config.toml
n_layer = 10
d_model = 576
n_head = 6
n_kv_head = 6
head_dim = 96
d_mlp = 1536
vocab_size = 8192
activation = "geglu"
norm = "rmsnorm"
norm_place = "peri"
norm_eps = 1e-05
positions = "rope"
rope_base = 5920.0
rope_fraction = 0.25
qk_norm = true
attn_scale = 0.151
bias = "none"
tie_embeddings = true
parallel_block = false
extras = ["capped logits"]
init = "uniform"
init_std_qkv = 0.019
init_std_o = 0.00424
init_std_up = 0.019
init_std_down = 0.0026
init_out_by_depth = true
optimizer = "adam_variant"
lr = 0.000631
beta1 = 0.9
beta2 = 0.95
weight_decay = 0.54
lr_head = 0.0124
warmup_steps = 451
schedule = "wsd"
decay_fraction = 1.0
decay_shape = "linear"
final_lr_fraction = 0.1
batch_tokens = 131072
seq_len = 512
doc_mask = true
train_tokens = 734400000
steps = 5604
dataset = "wikipedia_en"
MLP neurons of a small language model. Each row is named by its layer, matrix (gate and up: input weights) and neuron, and shows model dimensions 160-415. Each number is 500 + 50 x the weight over its row's rms, rounded and kept within 0 to 999. Numbers have three digits each. A neuron's up and down rows have the sign that makes its largest values positive.
After each neuron's rows, "fires on" lists the tokens most often at its 100 highest values on Wikipedia text that the model never trained on. A number after a token or word is its count.

L3.gate984:541509509511475456569472603438473431511443592498527540453485558464480479455504532504481516426552485544511459590512515470429472475421561469522524478553495451497489500503410500559527467515467495421569457476449489565526535538530513459598434481567566474548647454460458453521510548462451553486505413482416594438435554536533508563479562426521380438409499434500496531514493470417531567449542481434421554363509400518475447439533451527539485516484526522452507468431413476478534513461417439508436571551515545537656498495510510517484539493474444553467446502488472465527480526487462566560536499436406502519535530431395502550475435580514522476438485509578486493542578425482540448564527529489409502533356450608529471448446500477418598409575516482384506497468486475549507515541482487
L3.up984:472545470483521567555498474524512455536534440549509506520510484543433608490537486473483516509476539575467564401635551490575510487462552540592445536483523445475569551478523552567565501569544524539488440535505548446562472474512457538484567476571432563463556466500474549442527489501486440466539567614495530564587514476510527599466520507545478430585491516514397464592546515546482518500550537535451510489528526474465477521538429495543498577564521481554481594456463437448622465555405546468525499450445581511440508568498576364455540422506506454586494469478522463484554550486510598478556490487463502521439496473458546444574510507502473552482504532496610488547474483425533423457500441441510513511476475508603484398504418503537482502355499525437516462392562503535522384531460477
fires on: ":" 22, " -" 19, "s" 15, "2" 4

L6.gate228:465455576548402439520440494546532568563521486500502497492476500464541516436444457487524537594613463590525509539500530449462571492460551556509407381450509446493534478502480572479492463586521446529481470431513549532524458545509500475495522465501549554469473489421573508533565501594496542452506450483467435519501561464518516567518465470530560481523454460468532468441472542566588516458397474517481535431582556444487490565477548486474462516489489502426441445524537590614492510466549486425575606520611570515491464490485481544479554526432450555500411577535525685552492515522558444409457481497471500496519523638525566534424463518472409486451453540571565489537459357525538463540553429576493510471558473586467465518375531486492495545412430514433475536480560465569568542569521517
L6.up228:550522389579462586484492487508528576573427463498468473475471493506455599523525575507394444394519592549473505501545565446542460492482493526530460495602510472444520506525448550520470588533594476541579544573427441520448453535557499482456510561501510468551498531542497462515545522475536481554448442462443528512506460458414549475504414474506488395519526526511569488474551497567489466425555549635554569517494426539367447533588490459446456548626503543473540496430384556503484584487562479498551492500534520617468518533513380525518537456477471513512549481595473542538407447558420457493535518538517587510417612475518516609438460412505463454574495482533471479553499467500453502475476446449546576521524480498572416523470484447474477588487490478530504537489532583593561552505498494
fires on: "0" 26, "6" 10, "3" 10, "2" 8, "5" 8, "9" 7

L7.gate1475:516429513490629508541428492507517493501433447522489437553543474445613510523546473550433490585495412494433514479404509465342525493518526525504559451510472528544591507451574465412486447499436503558447457514494488433490531564534588504442587523523579575459461591487481414484393473522437435480523541600495458468522497488467420513404507486545392446566456498449540546471549439468550514450427443495481425504527486524546525487567518470496514472515470472490450592508502490493502468529459443487579577534516500481494524515523584447520456528533503575467538467422504580455408567488482522477424557439559523545471480524517515443512498560467569491390517574527457433493450524442588466489537462518487523480549561509550547495497550450442416450457495484418447521536468456565425524378450481
L7.up1475:500567536638577525582561458463574480419516523522450548446474542548476407569515472505472370447495556582435548441450521576454429535538406531531594601597535369526413480443514515464549405592518501501468536510523468529550396528592501565482430459454497445411416534527554493478495450547579599598497531550523488551419469544516592524429525478506447424473473587486527416518520468451512593513474418458542461495567447459479560567485469546543444474445517564512475519515479516484538479538480548537509572449475453522453523512472478578511589517467566441470482450492463481477452521525583587510481467566530485486446576442552516530517500504430528474568444493469436504577536462483484446460490552469506513508601559538548561553522517460478404509522535562523536501491481483529514533476506460
fires on: " " 18, "1" 18, "2" 15, "0" 13, "9" 10, "8" 8

L7.gate1174:449490509492522447498520521502484477411491584428506436570479467533550475507431490506490584403494617562449412516420560486532480488435571529520504519497445514580531429468527542526507445594422519583427548482579513568508577521481514553486543466505459427540477492580512495463509500424442388597589515515463582471503477485490536552437460480503524425561629466462505479524548510510458547491468508502536557558518505453453545566517449502556484585534452489536554570456460481567495435534501506495507504568496529527573517460420552478519551508488414516409547599552531560517492452463477533468589519546495512575509489403504518489588469497487493378426519449470346511509512509458467454478555503503484404548523542536482397519578482455426617502533416560551530452399526493553619547475581457
L7.up1174:499602482549477472415501520557370540532504577499493536583492544522368541519552499500490502569538491475516446438583400429380460436504398463548562512422490500523450472483561480604515505513491503501434447492489456520437530449583451474545681534481463547655521555561454555465579448498516451611507497526516525470502478499444612442494429488513546475487502586486510466422427554542491453538543502514605490551403517491497426486519562412473503501555451536547536469492492516519510449448468543505527506551501488447481457490462524516554493406561434512471505558423439534519505479526464480524509539463657427508510483465439467469556476514491591512485470559539565464498467458538460553503384504442551462426561454459522473479491414466596476530495467504590448480522559573544504406512475391
fires on: "2" 14, "0" 13, "1" 12, "6" 11, "8" 11, "5" 10

L6.gate714:500374529438479457491546476370513559520539466560447529529448459490533435480517514544481507501569445572462460535460362453548498463459588471537478416580499497470546490495485485495585595555532451559568553463497483503487454542448574443470535478475560483501504465521610448474550545555506580500458518517536490502553571468434445530487608504500523444503438526477530535470557609504478458552493461558561523645543486456512460594415565449468503474511575508429563425471490586532468478474439552406468611567513515432533558520513532580527517534452558521516442445466471471533606556493553481542487443552479526397507578528489558514446543458489447517520490592456569507462630521539537493515531436451470426482543574555569500513479581538535552530557548504531435500460531477480489562574506507
L6.up714:367445510463577461494483545620451551486526468492564512485480433522568552510470527558552503468529595497541500507545468442570615375475548537459456525449554536527541523558491519568430517485591473533502507494434455583565486498510537533436466480533463557543489458467406574506530438456546559527449573407554472474531507466556485545550582499565545519436476463461478580533496481524580477503533498421493528506540498612458490555468539461494527460500512519479492482554524422510434472487532534485448457548499477550477561571492471513406466517493542386470562569486548533431537460470479474574507503514494440353520445447529394578399446465555492482580461488637398546532591483526542492564501489470468443573544481476430433505513501468469469574612611454585454458515530545480525465532616520
fires on: "," 48, " " 23, " (" 13, "0" 6

L7.gate1053:515518561552504495549517469465571520526456497513554461488474560438472434474462469434544570560505506527427471617452466361372510443463608521421573549463573476534464490506402486453564548511485548512572596452443559537482553509539470500470513456467491554430498584508573459590479545462515554534470502446534483613416544468484516467541503452516501493513422443542609515496548497522550503545461566502496506452454575428533430528513500536545460554503461390468466584482444480507449556350454634518582493524559492529424546510423456446479463526485442481468471519515532591506426541559593489526594447504461570573429532549434453492451508483490455508550407497510527515397414513455538452460433505530522498512446470434466573480558458494485464444537389431553558439464508484497513555461560496
L7.up1053:494472507497476468520474517533474517556483558482465474419516545511490508456536487495542476501517506526494491545468543386379586466476421491525548544499519549482536471482499466543559514416467478463460476467556557507507534569532495474484618563455546553542528470551571511535505467520525433529476494571460458548535487437535546471541423514540607680502486555519516551493554436447422439545483530553511530460546489456553355622479465458471420507433408575569578484534464443525469483513438501495542496421549452387521435512468534510495439518531434420450467488570529437531497459571469479454463439528492501499517550525496494506499403467480428552549534508473516533476466560471510478509444454507464533474464552452474514432496559490467558509575504473475510566522407561489616503453433517
fires on: "1" 18, "2" 15, "0" 8, "7" 8, "8" 7, "6" 7

L3.gate1496:492507387422501546551491472493616530461576497503512512557635527480568470519539556579503419525528533465523483550442513484414519460442564513545483514528536499590469536480478492470568521474578559546459561582393380451396417463460472530349582547504535452491424520552594544551549592581401412546506555462448510566596529467523468550557480512564454519511460585523517484462499473586495535472509475496473440491531596550459382449493453520532541553557520526473538487544564574508517508550464468463507506443469516615586588514480468475430552444576438500422499536402389470542449445580467526530588465528502490564504476481515461541476512469509521550611494505515459580505530423496543560538506569429476534479467580594457587468604421486512483550484479471444481508501580493582425515344465490
L3.up1496:550580517465460608480532453540553481406529563489511457525531486438503609447489581462478544450521548517532474481408592509536577412459585528520512511469429543471530554516515502531497426447514507531396540397445441514603434510530399511453493532516478470527464460524527576483538588578463543440475420439443495448505514492425560443546549466428490535504524593505490452481473523511464542455547489567535500484500552524603490484508432566526472557487508429523532509557471486576451488522464425521498502522469461549613434456417474511433485467453511503572475527541490488454526392465408464547545433497459552548498455575582582565466542424543521597549540509586396567486543487563556460462601484458457532404410444539527456416523535548554506453433493482562553443511541484464569591512470521
fires on: "m" 22, "M" 15, "sc" 15, "." 8, " other" 8, "ator" 5

L3.gate10:552542438468407484423601615508470428479481481466495635448444429535520579496528535487442511542535510578523465435505430499427574527558572579469533496502470544495498480454503404452478483532449402467554456521528529494550541572564501447417600401601523583473533472506437519405486501522446505500535390555451429519524527531487470524487524493572462460526505502483406452501490481471605476534515494471525492435472599470499475552553548499494538557411473450455525472482462598586517510439506452434446528436527512576531494558599542450424518477440533477497352447524465522516568546476551501492475506493522513508401504519463449515494434466487502479569469387508482516572517425468596418481539547541445482602444579566468433520446458520488596516428471414515544493465464461483494549531472456
L3.up10:400539450525491454411480564484459582519462514539468505507525534530552537538492504455510542527445453627477509451520460511500472497477509478500512478443515391453594498578618473499417466538582504478485424505515490391556457418438574501418507501534526506553563473450465555507516474492507403443530450552447535491496603535460531574516506468469466476537471483423539452501492536510471543465527594533469611419433556569426423598469466516523489437462540563582591554412571567433468509494519540535508573432565545472557549441556508534465555534496497592544489527499572436529488448401518565419576523461558475485462483580565519430505428475649527575524528431558530528513508504458597494498447485516471545456539498554604502490544415452453474375560526536499474469576538508495560516453420429
fires on: "2" 92, "3" 5

L3.gate1107:467466468567491502537534496556512479529547587467502499593533566458445599601509509601499488555559529539529494574521526499474502519504549416408546524489504439473513411499650541532499514474465493506503440455517542485497489453525561499466481544470556484504494508484592602522463485472453598487507535468572442493451536529500501401574444527491519546468556497435558510608449472522465371430596466552434447535512430496526454501485570493558509458597436495526457520495523465582463529546458494392458514405409523544495536503470539546494512487520445548406598534516449569524543577360476460528603574559567563496497467485560503518485427476510371526519432527518498475424516542554481486516452483476518514469561421560609463520430501542496563547568459434397538485421532593490522516473468562
L3.up1107:523474526567448512493444493450500527621517528483411508476519423512613498562519536405497432558468456472482507447493576512437487461442535510538411515529565464433456610515476541441570541598435420490517468552499466464517387426476452577528444608414571488513541527534536450605557535532468430545551530423499427539515432474505533526476486516451553385484457482490517485463589450500594534506528477561487510520543470427528438506543494509531514490459516478555546396569576515425501534472529522460489472494530590428492589526516465469459519559491507475547524540504446490542467549559557425456589540455627435454594513567538473395544501455552529436470516490502555542516501530459544454423466560482611512453469540445386516498553562512564435487447530545548573588454452501533554517508552474
fires on: "-" 56, "|" 10, "." 5, "+" 4, " was" 4

L6.gate1362:502399415465472497483469521597442475506465471506461470561408499548568461473538449486473444500593482477504534503477457497520530524525435452442543538555524526537506446447524447492537539565559553431403475502471501552438518508593495498385600531509462486483458479462534548501595523480470524509496431458501485450435424442412538460495491446449441538598499600515589490482559520505617487452509431559492550529556493457504391501498384470528473457535548430523514500502439561461455463492472539458522499409516518467540466474510497479476534476488516498483456510529447501571555544532558608532498593638494527565430539588548381535475445438490472600461465563468596402539546469519415518546460551469451540521488432551496437467485473529564505500455571423403440445448512489493500545425543545
L6.up1362:529457560422548528483581436514461556448455556443463428493470547434482453517491530564568474481469532449463425522489540496519426630490440477469490433497588503432438504512454447440381469402498526538476495534490453459602462550498404525533525484522483477599509534494450489576490437525466490603466503426509467533518537407508469476556478435517418438573463460489445518585486507476459500469631566502510412526392504464485474498504504446432487434519412500433454519431602488478434519489486484527383533516491421482530475588491549482481499494507475471540480487532463540576536581476483542545525436477482497471529472527467480443604512537512446450458404427466553556476414490523483523490519491566558574460507488444496476508490446479512523506414547474509568535502506462642433442483456488
fires on: "1" 16, "2" 13, "'" 13, "4" 9, "6" 8, "0" 8

L7.gate1080:533366400585573518442510424482530479552508477463530511435477516480472447496550459546509547551488426567479507482554532397490517450454530489384477473501497550551449578419567515432519453433459506501506458494540551491484486502432423524470495559483520590657610473536539479531512446590489511547594483539414515509526538459483463515515497527497509441556501461537603494460490537481575548548464455484541476554443469492544548453531452426504512507558477458448484509490502521598512547556504501439594490434499433510510421414532552483530513510558436469521472492335540556554516526395564504514503518449536537448533561433460574595565429557450574479623622457498493563572470514497479521409516567532479530578513604520409508511470479454577552500521462538397516517470596509519487467604482471
L7.up1080:449516378498531354577507574492561471563579544524413569530467476505512523577473543448473508472481431509547453508523431533532427548534550503535421529569526482523446540513526491456525480438480514495466397489623584460576410502540447502559458572598504606448526521536420538505564598537354485578492543451505608540503570584538482482569489529511540480564519479476506553440440487527541516648499532490545536491460520410398494562538564461503570519498595440476489487541440506568511470473565439503514477525493502512497466563512555429460508626435489474483524447479487450519562457517513405515468450536552554433470469450415477495534496492486500390528406464400507514483509535570515570503546520485514536547564487559467504511501505410518533460582496505584554456546512458469467491478532503
fires on: "," 82, "8" 4

L6.gate72:473501522433430531493557490491561548489523469461488439533547426553508532494556543471537564471491523500439515465434486505573442469459563484496598455479523475515511508403503499585558566561545486401507599511491516460402458513584531521585553468497544429576486422466384434561473413437560562496435409533584524467587531513445435504433417447453479592533540556448502469461575423511595617537520516489451509477591484499512443474468523503480430487531461552474442430556501426511473461495500515476514472450482461428510588512543529514470415541437525469537461405596525495450579530483458475552470564616458465517488475501465574441469450514506509599487564468492577426491504551487482542479558498520576438481512459651481458582501539569408502574565495481589503482504487416480560502473562546
L6.up72:533533535518497477475516487479535525511525564463535546525550513407476481413427457545509565464568514496534516509417427560494561593424493581521439537611463530464448551496469474460458473498602490527487512614480546491461562449555514504575513494528461460582472354515515469544527570468480497539487436527509489499670531425601552485479438462514494533580434457604427497517548500502545524546604429486551436504488508496616500554573440429411454535539573503497484474608478496486543461525556508490476511514507612535506555511489415474521480470455531453446460525499485514564499518489519353427564533499587581500476551537437533517544395556518500449439444506549486520541381523457502480483556463521511514469497534496472503453443498442513498491480485421593532499498477445568442516479424433
fires on: "2" 24, "1" 13, "4" 10, " ent" 9, "5" 8, " out" 7

L3.gate708:481566494456421509530540575534495462473489575587538492530495520480426566444566510466435617454436469477483464445501490470464497444512533561564419559554431486520478568407488565496569555568452526497547518539598550494530525377514559479438499546568504565478583449483492459496499439390566527557517487354520426481560507523534533572481460484591528460458510543516512491553460574496483504600498467408457589461591463404591447569505465524520496524548491561542574575513471457566501522505557462562554503541567459481497543550505501493578526468511459577439583599563539396534520423548421538594543490452489445465543487435412587490497492460555491480479470449396535551440514456553457373551486488470507511534508393398503424389501485470491492545443453568495440471396464453482449481551435469
L3.up708:371528528563550528499521502478453489609444492499499547596582577435529447423451540456513511530494379499487502515432534529461493472515464445462511417561485485477466493521555422463453512436480487409507424475486562543506424502530489550515557566456566609556549507476483507438539524424543508567579482617493502460652523595444527516454442557508496477483525403553568457518520529505503508535568578481555471426516521515497558448523486550553394467554575574514487506556487451610469517570555493474530565485536467452497667493444560461446535566522492516395516522537474521554525489580445552477515501569522547511551566504427536462483514552465456470481365537534513581527574458423559467458507479482418474537556523475513534558508367398506438544542531453551419490465517543561480527495442525
fires on: "1" 63, "de" 7, "abb" 5, "2" 4, "onn" 4

L3.gate1257:553452484496503441436505583563468568523515469535415436554491551559473498469581519498550441497479439488464559628549473530484458553410515475512518557597413558469398528594458436519543563525496506523501531559479546518354468593512482558582543535439539483490549438486586518464479486560511484555460526560520542531512455553495482474542525478500538544513461428526510449570538525430543540487440486530550549489533440467513448478501556595496562487502592535539567509532460431550579581535572557434462494548493496551510425505489497452494621497495482548481493453521432423547412480471602511571444522458470502456513542565602563509604473526499468534515564473618482592514547448416552527520444455495552519487478469530495457543570448541509486608518450462536580463516503487496461539403424605
L3.up1257:479602506546498514481525511441443478535496479439504421474473495586452482481575429437492478465510521482510497493624485575487405534475498571514509561563431460496473514479461546473471606561451526513513438520514509572410465595534445458525571468497455519573526579486474473513493460593537484503587429548512463449524519563606541450570513585478541503461442441632533448601567470438590519493536492489514546479511470472533469558473616583433478518580498500516476595534507485466547597558537470440463560585433501606500413368500546493535524565509472489437448422589450505551433491568536469509553593456434469520557455543552508556542467493432550564493491433553459629491548425495599476500466448493564470591411486505553523503462427578493495581498520605504529534504510505416564470529521511
fires on: " of" 59

L3.gate115:557497394467431499621538619501501539465635568530530434575533514451423435457569502422462483446517436458508529528524524438558543516501512439538471485496448460451540415426465536515497543527483591404522483458403499534491463450516440513516501492599570502522462476533561527500444501429516553524582511541490426532564452516445546425506552526489451529463560542469553476429544476523504537440549459526461411487510463448572404443479475420466492463548477510430496550532498403465465489481473556524451477432427576400500418490538550526490541540464447496544415392524506512598495490400538515459558462546432499534433466549472514549449572573526482513471514462456512539530483534443470514572496476448467555566547444508526447538491573600493550497484499395447559475514507474486494494407417534
L3.up115:502485509500496447531413502514503531525480468590463528514491497440500451414571539559471579533586522543453567455515537452453588573395397611597539455551557443429553483467496525445494495526478476465554489510478536466471511572568511620489476525525586410584517516557467570393576493528518442374504490497604580574628418546511440422551531511569517468517611443490519488453465498484571548509488519514468441556448545417477415485454515500567493511393627526554507591441571471483512454548576473494494433493513586526503549504536569530487463457486499592523423534487516504480536499512560556524429599541452462509457508488480391480464421524474577514534493469441469521500543400508500461417520519545536459492443516538598598470515520454509497554547387453565545452397588430535388581405479534
fires on: "4" 27, "5" 25, "8" 22, "9" 10, "6" 7, "3" 4

L6.gate566:528441557465437404519517553525535525368490481386491518494563563442508439560488597507531493502561505396474439486467493427515476533513387580547456557452559377504562434551433417559550534506514464534571566477552468519431529473548477477513547478491566499557548475489554520513521462432495465529483498508479502525462428546464527455436566389462588566573405448473492509452624548559471555520526434459439492523447475570609489533553462556528471561519526581492511467465391502527500523567549597485490547493512467421611450519561541515438441545555530586496492584554552541517520468492492451413504472402457599526525453452529458514525452510397442493512461539527535500602539429561420443514537432550468492462487466555554566545480483521509539579478528558536513592453589531502595605488416545
L6.up566:480513460548436513462409491550528466468597468456568427480487511577483561568531525524434411455465445574528474466552397424562573475450519472554545497429459498451449435502488521486440516542577648619346467516546424536423464477474558511508455535518445460571437530497482427439579518528516484526381565521454534513597598415544497521496569463515445545565483628527487567506383547469459402456517519447487539437490489522349511427479494483563448559453528429461614562476516536518521502466508520539564540504574518445439509539515443576441477446460442518534414554498595494486548525417513440455472551598533416497554521522565531512525443498492549458575524559426568466523469495548580501525512535485512418507435447461563499469535441463510538505502519520492488535608504575540481507481541608
fires on: "4" 16, "5" 15, "0" 15, "6" 10, "8" 9, "3" 9

L6.gate693:408497452480431457476447496481450433475468527484455497474432467482473500483514536453541476487467461448459557552574576551504515492447448490573488529458533528481485415548536567505542496487475427554445492507668504607452452497476501444518521427486649588463553455507566463467502547444568556541413481464516495518435599542587535406553544457507615487450552566439584498532481509515513438498485581464446563551528539590544487546403594495543429542439518454502537580589434494504452530468515534456509466514501598602500419564436506475522544455523571507566509440494441513491520459489484505528485529515444418512425552547533494562470393601467426491364560494525479426514501528429549451583547468589668510545498538558380372541446439605550537467476513523517402538505557516463526585499481522
L6.up693:560601457476512515473447518435549539526531530485489519469488566591535496476486554509412537423561540508406447502529526532459561468490506505480518501539546585472452526581433446487582475544432510510583495588493492568446453590487574441522503549532583460504534527344531474437539562491438465538469469502519500503443585537515521501514530597540481485523561448547548504476489499549527504475443364535577565433518423417532496473539564537488560573513536556506648566501502480496495390535489520531579501517485457517567533493602444434481534494511469450597518480538498588440452483537482464545428473497393509501576489493485456430480533459601527501514529471440478480463450551473493553472487429461459495439545484617535487422450465408474525462559556498514456498502551521535441594460573439
fires on: "1" 17, "2" 16, "3" 14, "4" 12, "7" 9

L7.gate490:507583533495457552533521453528459537529582587443495532545383513496451518578504451521551566439535373467500463453441523598549492481541485411488515501520498479567440592488489450476480551473433473497488485417438445509529487461507500484490414564484577486501513524513509475485427466571521482549604504455500541495514563474447527513496463476448517527416543608532559483558501462435561515497413479549552454497470478575552408470469546472442579515519546490526591551570522466519493526486449488528516481512509520401505426490520602446471508544519463466496471468476551549492592493519429460533460579523552474502536527510494614481527463515455452572438606555529608528393470605431452435532505501392466534400429629537593415576474543584580517417548440453530504529424507505421503519596542477
L7.up490:506430436476480428405414471519456527534569447513423547543458576486461456554502452535519546590530585512560487544469427511539476440515454467588515523534548520542560566621476416556550541435503534494508500512520520448470437572514534564432390507486433530525509485446459524499420500573447550408515514488550490463579561434398454477507503568552544588502554529564548496616486527496565519401493597520543531448494557462430463568556592499380436442524453531541489437515489520471563512501566472555531551480588485529524501454441515575488477569449477507474570558476414543488417460481479514580535573535499499571527439512516525561460519463479557478518502498414472508489483527440546506508505489460487499494557516439527473529417514513498542491488590491464416557470434514404486434532554542
fires on: "," 29, ";" 19, ")," 14, " -" 5, " –" 5, "\";" 4

L7.gate229:431523469432439481489476493498579502512470600474509563569509537487569558450417501415565597500564542457456517507405442476456467493574531466496551478622503553480592528464412397529542422496402501494600480457434563479458474531500540470501500429534627537485475561475582501488538466540466585600516521489470565479483485506516534534518555515501430476564526543555515532516522449458512444402575539462479568479520429465475439501507484498535435500528422495454539460490528365496411478522467593479461529469557560476440516535400400481525516545546562459577546473516389521577527534545476436562549482464470438500515531512399543476420453558451544461472540460471466489431474510520552478425458536522526495495478542526544528410512514518541526439427488467451456516502577593468423521494499449
L7.up229:597543529529463465511528580449545490470551608505350601349495537583507496448489420467457491576547513528438475503436541545445518444448481504437570486465507577495458503462466492416581487503486465488538535493497519497592483484521525526505544500565492461496456513430534499436496515551551553464569513485516455545486541599462611501507510518537444551413445513512514561444472455451520516432412523570429503453485393520433500560475475504585511528574523524481585550557472431468474512539519539530535484496550509588495477557530519538540462476511470486463519428497479497483424532518565495565468542493570442493530427543453515522393446521528505452524500504555516524432507550534493422497561497441559534511478565466543492561551497492543476444492559475509524545514460556442453543593463435
fires on: "8" 20, "2" 13, "1" 11, "7" 11, "0" 10, "3" 8

L7.gate967:519432512496592449494480491376532510519513527501439509486460501383588414449465481477592464517504484489408432563506490498411452472489487551515580558550467485572421569399520475459554368418494628439510542433512396479418434434460563461533539533475489515564473464469513450601485489560543589506413543460566522604455545518518526491517554426457375604544476497523575531481468536463514497522520480493493529488449489526472545475399507509462463455470407506432594497517524415554451578494451469530527505443595495449596476614516472540555467602493532486619503563479537559558464521528542520564520533541518509526471509488609490499494449585484540518478498521558548381477487508501439451566493502492517493514565540537521430548603502462536500456533478371486426523437521543485411509477586446
L7.up967:456486532458408472519496556514532517514551473518511489479534527467579522405469579401581362532477388494440555547515453584523504501488527541516511558579572572446554516468475544538508461475460527415604496503526530599430510488468519516514509495447530486545542555494475529495490485397510504454466483422454459554469401498501535484486560481469472498369472446551508507591522456487460513432544486595497557499575526591547553535532488511539455480499474421434646574514494503486385428482538491570451522530470450486501500506546481462505405526427566531567469490504637551581555537465460462487517414565455434492592449378539577591426415541485415501572474519481570556505503594528507488466448472545509453453559566480516528524570467458505475488540513482534561494622447543336400534496535522
fires on: "0" 13, "8" 12, "4" 12, "3" 11, "1" 11, "7" 8

L6.gate194:438441551539436458384530489532501475539459561455532456490553545454505474505372451480492470499498553449432442504518517433481428521501527488497553464498593418572559555357478444497490475481518440524490496478517495505539548491508357528476561587537588424442495500494500500494562548519569446519470514527476548395498586452447434486524488458434495541476478513438445481552466439490531452494498467454560585479420507600475557474567434566527564440620488437486491571507450512635500441438446507467469452478419469460497518608538475479473510449622476539494546509502501470536525456510367565600487474553539448511523550542495588435491486591532483386500508530490469577505522431489506396638519556514584437417497623520534587534509453550477543540495521472461441588583589507460512538423494553
L6.up194:457494509560480452513399482478603556492525575538557598499585473514520529486514473567615470510482514450462527452473408469472532511516503519498501567480509527500448578497382508484478451487599471520498480471428476481540485527480450441484464556499487491441443437470475556533448561561513564470546569442572559509532542583508480433416548512489576537532517521530485538521524525522567386557531458437519502539527395468535463480451572439572559574486441531478541486627529512586506476472463515472561526464421498475483484511549580520447545499607490504497448575487535476522540417386544475500418483544567416467520496521542473472469414452499519508519453371486504440569473507516583536458551495507533440554475550496441499504446516503549554511449596474510435587504545553519390470457512601
fires on: "," 61, " is" 10, " was" 8

L6.gate191:540414442540492479501459561564476497485500470492529483485551484579505415473521455489575482478494518555500550445527518382527413361403472547488439369578518600495483425434498542462506422482497482442530391477526512480503500559535559501468505524453482454583587576522591481524459435560498459551465422525450503506507586462528509539413488509528504459548525527443560497489557456499544433491422498496483397497498506548516407402509460507540530482500550456522558428544429517563492600622459443404541544501553483429627513439537530588501567556484439451507547474523486559557549544499493511450373646523608533477494532581554528522504475532509543535499575501535411537475523451427477453504493533538471489480442569492524507545513482521569460549496412443519465540516492511483457520574550455
L6.up191:460375450488553551530476583458474530553493579510443522529431461486561524512513450577519497489425526448469541540508396490322485459499586547626530506408532456589449604538623492499589499468495432527545461489434567403574483492517540400562383465495489536516467377428508570478456528471568541581491561386501480542529531419525455451508504553522497441484547548510533541442442526510529516513556522411556535473486511387507509592510647536612524529487435534503467490510471464503541445427487526544527483558398469549483463523526541489455526572549512505510418489514490476480485547451520447530573463462473536476518503525493564527537423470472431527561430421498468507530563537501628489524468452457487478525502533548499526491599520419546488519522524519552501556505495447580503496484559471
fires on: "," 86

L7.gate529:428452548503488498491574526538501534479522440480504526564444388525398509564475527581548573489463503418454545480538525443477522500575575526585556579522505522505445580576574400433539539446462432510547532521493501446478478555485521472521478409474526455488477422549538615432530465642552495512508472487463592518508533450464479437450536510545398527563573493417478448471455556534559421533496504538572467448499593530483501585464405523490466517594496473511502436457487559538479571482462467493603626389506489492575439529495572445530519451529499439539498496472389465506561499487574502592549535462450571476452543482521412548524491441442554484549490562563495424536485421606497550469477476507503520569447592574508539464463466481500477551590535486426468550519468517500554490562504458
L7.up529:480454592471517485444544414513515601470546458367480513505558571490501473549494370476549505471572506426465431475505449381489550527502514449497500494492562516478509528536385413581512565524527489504531544469439460461518455493514479551481465486510427545497532399514522503434551564508547407472468508482546485579542506456405523577435550475508530546525596513513473504418510553451537406507514455492526525540455512509500499550448548499603460466367481392482482465452494465553524570512544594582613606448576451437511471587469466426501550490463452525627412467566510462457501495534559459536423565513455589520512441578521530454470489459464483484461545586551404424478458538489658459467504547444485596528576458440491499507401503372560470499536448441416484424579534455534507510396464488
fires on: "2" 26, "1" 21, "3" 19, "4" 8, "6" 6, "7" 4

L3.gate712:473462484451499477484460493440414484402462547521525527494500518482562602431475526480546480568575516443500457453540449487446495535543562484504444431543546479481518515562526541430527470463519553472496446402528543502529610574479556463440528535564584546534562480586507354571485471511501452541598502529534496537489463554540472540523594434535424420553467558453486458600405464610521418506492516449432464454514539563519419549423561479485491495475464467465533531596447541535472583477543566505444677495484538512495531548460621545541534421521530474487429466550566557529490451434590475492474412492430549488479463515515501550474484479499450362500585492636506466535530503512489464569455511482550539571486465503547512491485477493487510503561528474463486463446439486483484574568581550
L3.up712:460560510520497597511415562524471491552435432587502565491559423487501457464508496426432522539507509586476452504481454480486447585429443545524501475492551546371467476388538465445432407469411483482492535506543570416552522486527413557394546460503463433489507467430482563441514461537516482564558528494428473511469504451446460578473445533471475530369527397467567481457566530420467460459614545522585499550479525541480560503521553520454437406467597568505480512466590456373478468521545549440530474508546532495490549610556456414560542519447454478463521504474494510451537443609536534534512487499510508511574419401584486464482556503506497533528475507518522433622441465507522549465473548429427504522472487585562442518459497418526418582436557458410539511467459448454472484521560555
fires on: "2" 54, "3" 32

L7.gate141:461428436544490497556545496521503497419442499530522527512464559567487558378473460552471513449589485561489556579468432511534415530457565443509498397552439543531477367449427472444461511565523572510469536520494511404501472440546554564550467474523508552487449410565447486469530522487547496541441451375534500485426502548549611483525541511454507489546481437547519382553576499448590533603498476506531582488464517454462437496465506528571486513450582518413459526487453471446422410523487503554533501495455487479590555483463377425557430492461472507471442414457511475489447536496544423390583515540483551589451416519474476522486476557487512616492512512463499545482503529538383473499512453455482549510509569520467473459516318488491484446512361511534424597486440549486447426482612489
L7.up141:459469567481476523531497474599530570420435473462563531540508576455466513467537538483511506418510419481526482492384416504473532498478559472521502459515471536528481398550468575508472560506464534585479476532581462468458592476466586471529624497565442489529501539552508513479527564506503576562534538411474495544494462476511508519540486467528426515481563581539365536582548624615490487579429622586478464518462409523482560509456560542519591618566514556562559474489562457521429406451501548560568458498572453550527512468438527470479470464546509593510583515457517494500567488481459501423515561549528505499474582536398515428521479499448554532498510505494550474570469490495494491574452488558371499396561540581440531469490467446598525550485546507601537475572436578499623466511467465
fires on: "0" 48, "ob" 6, "8" 5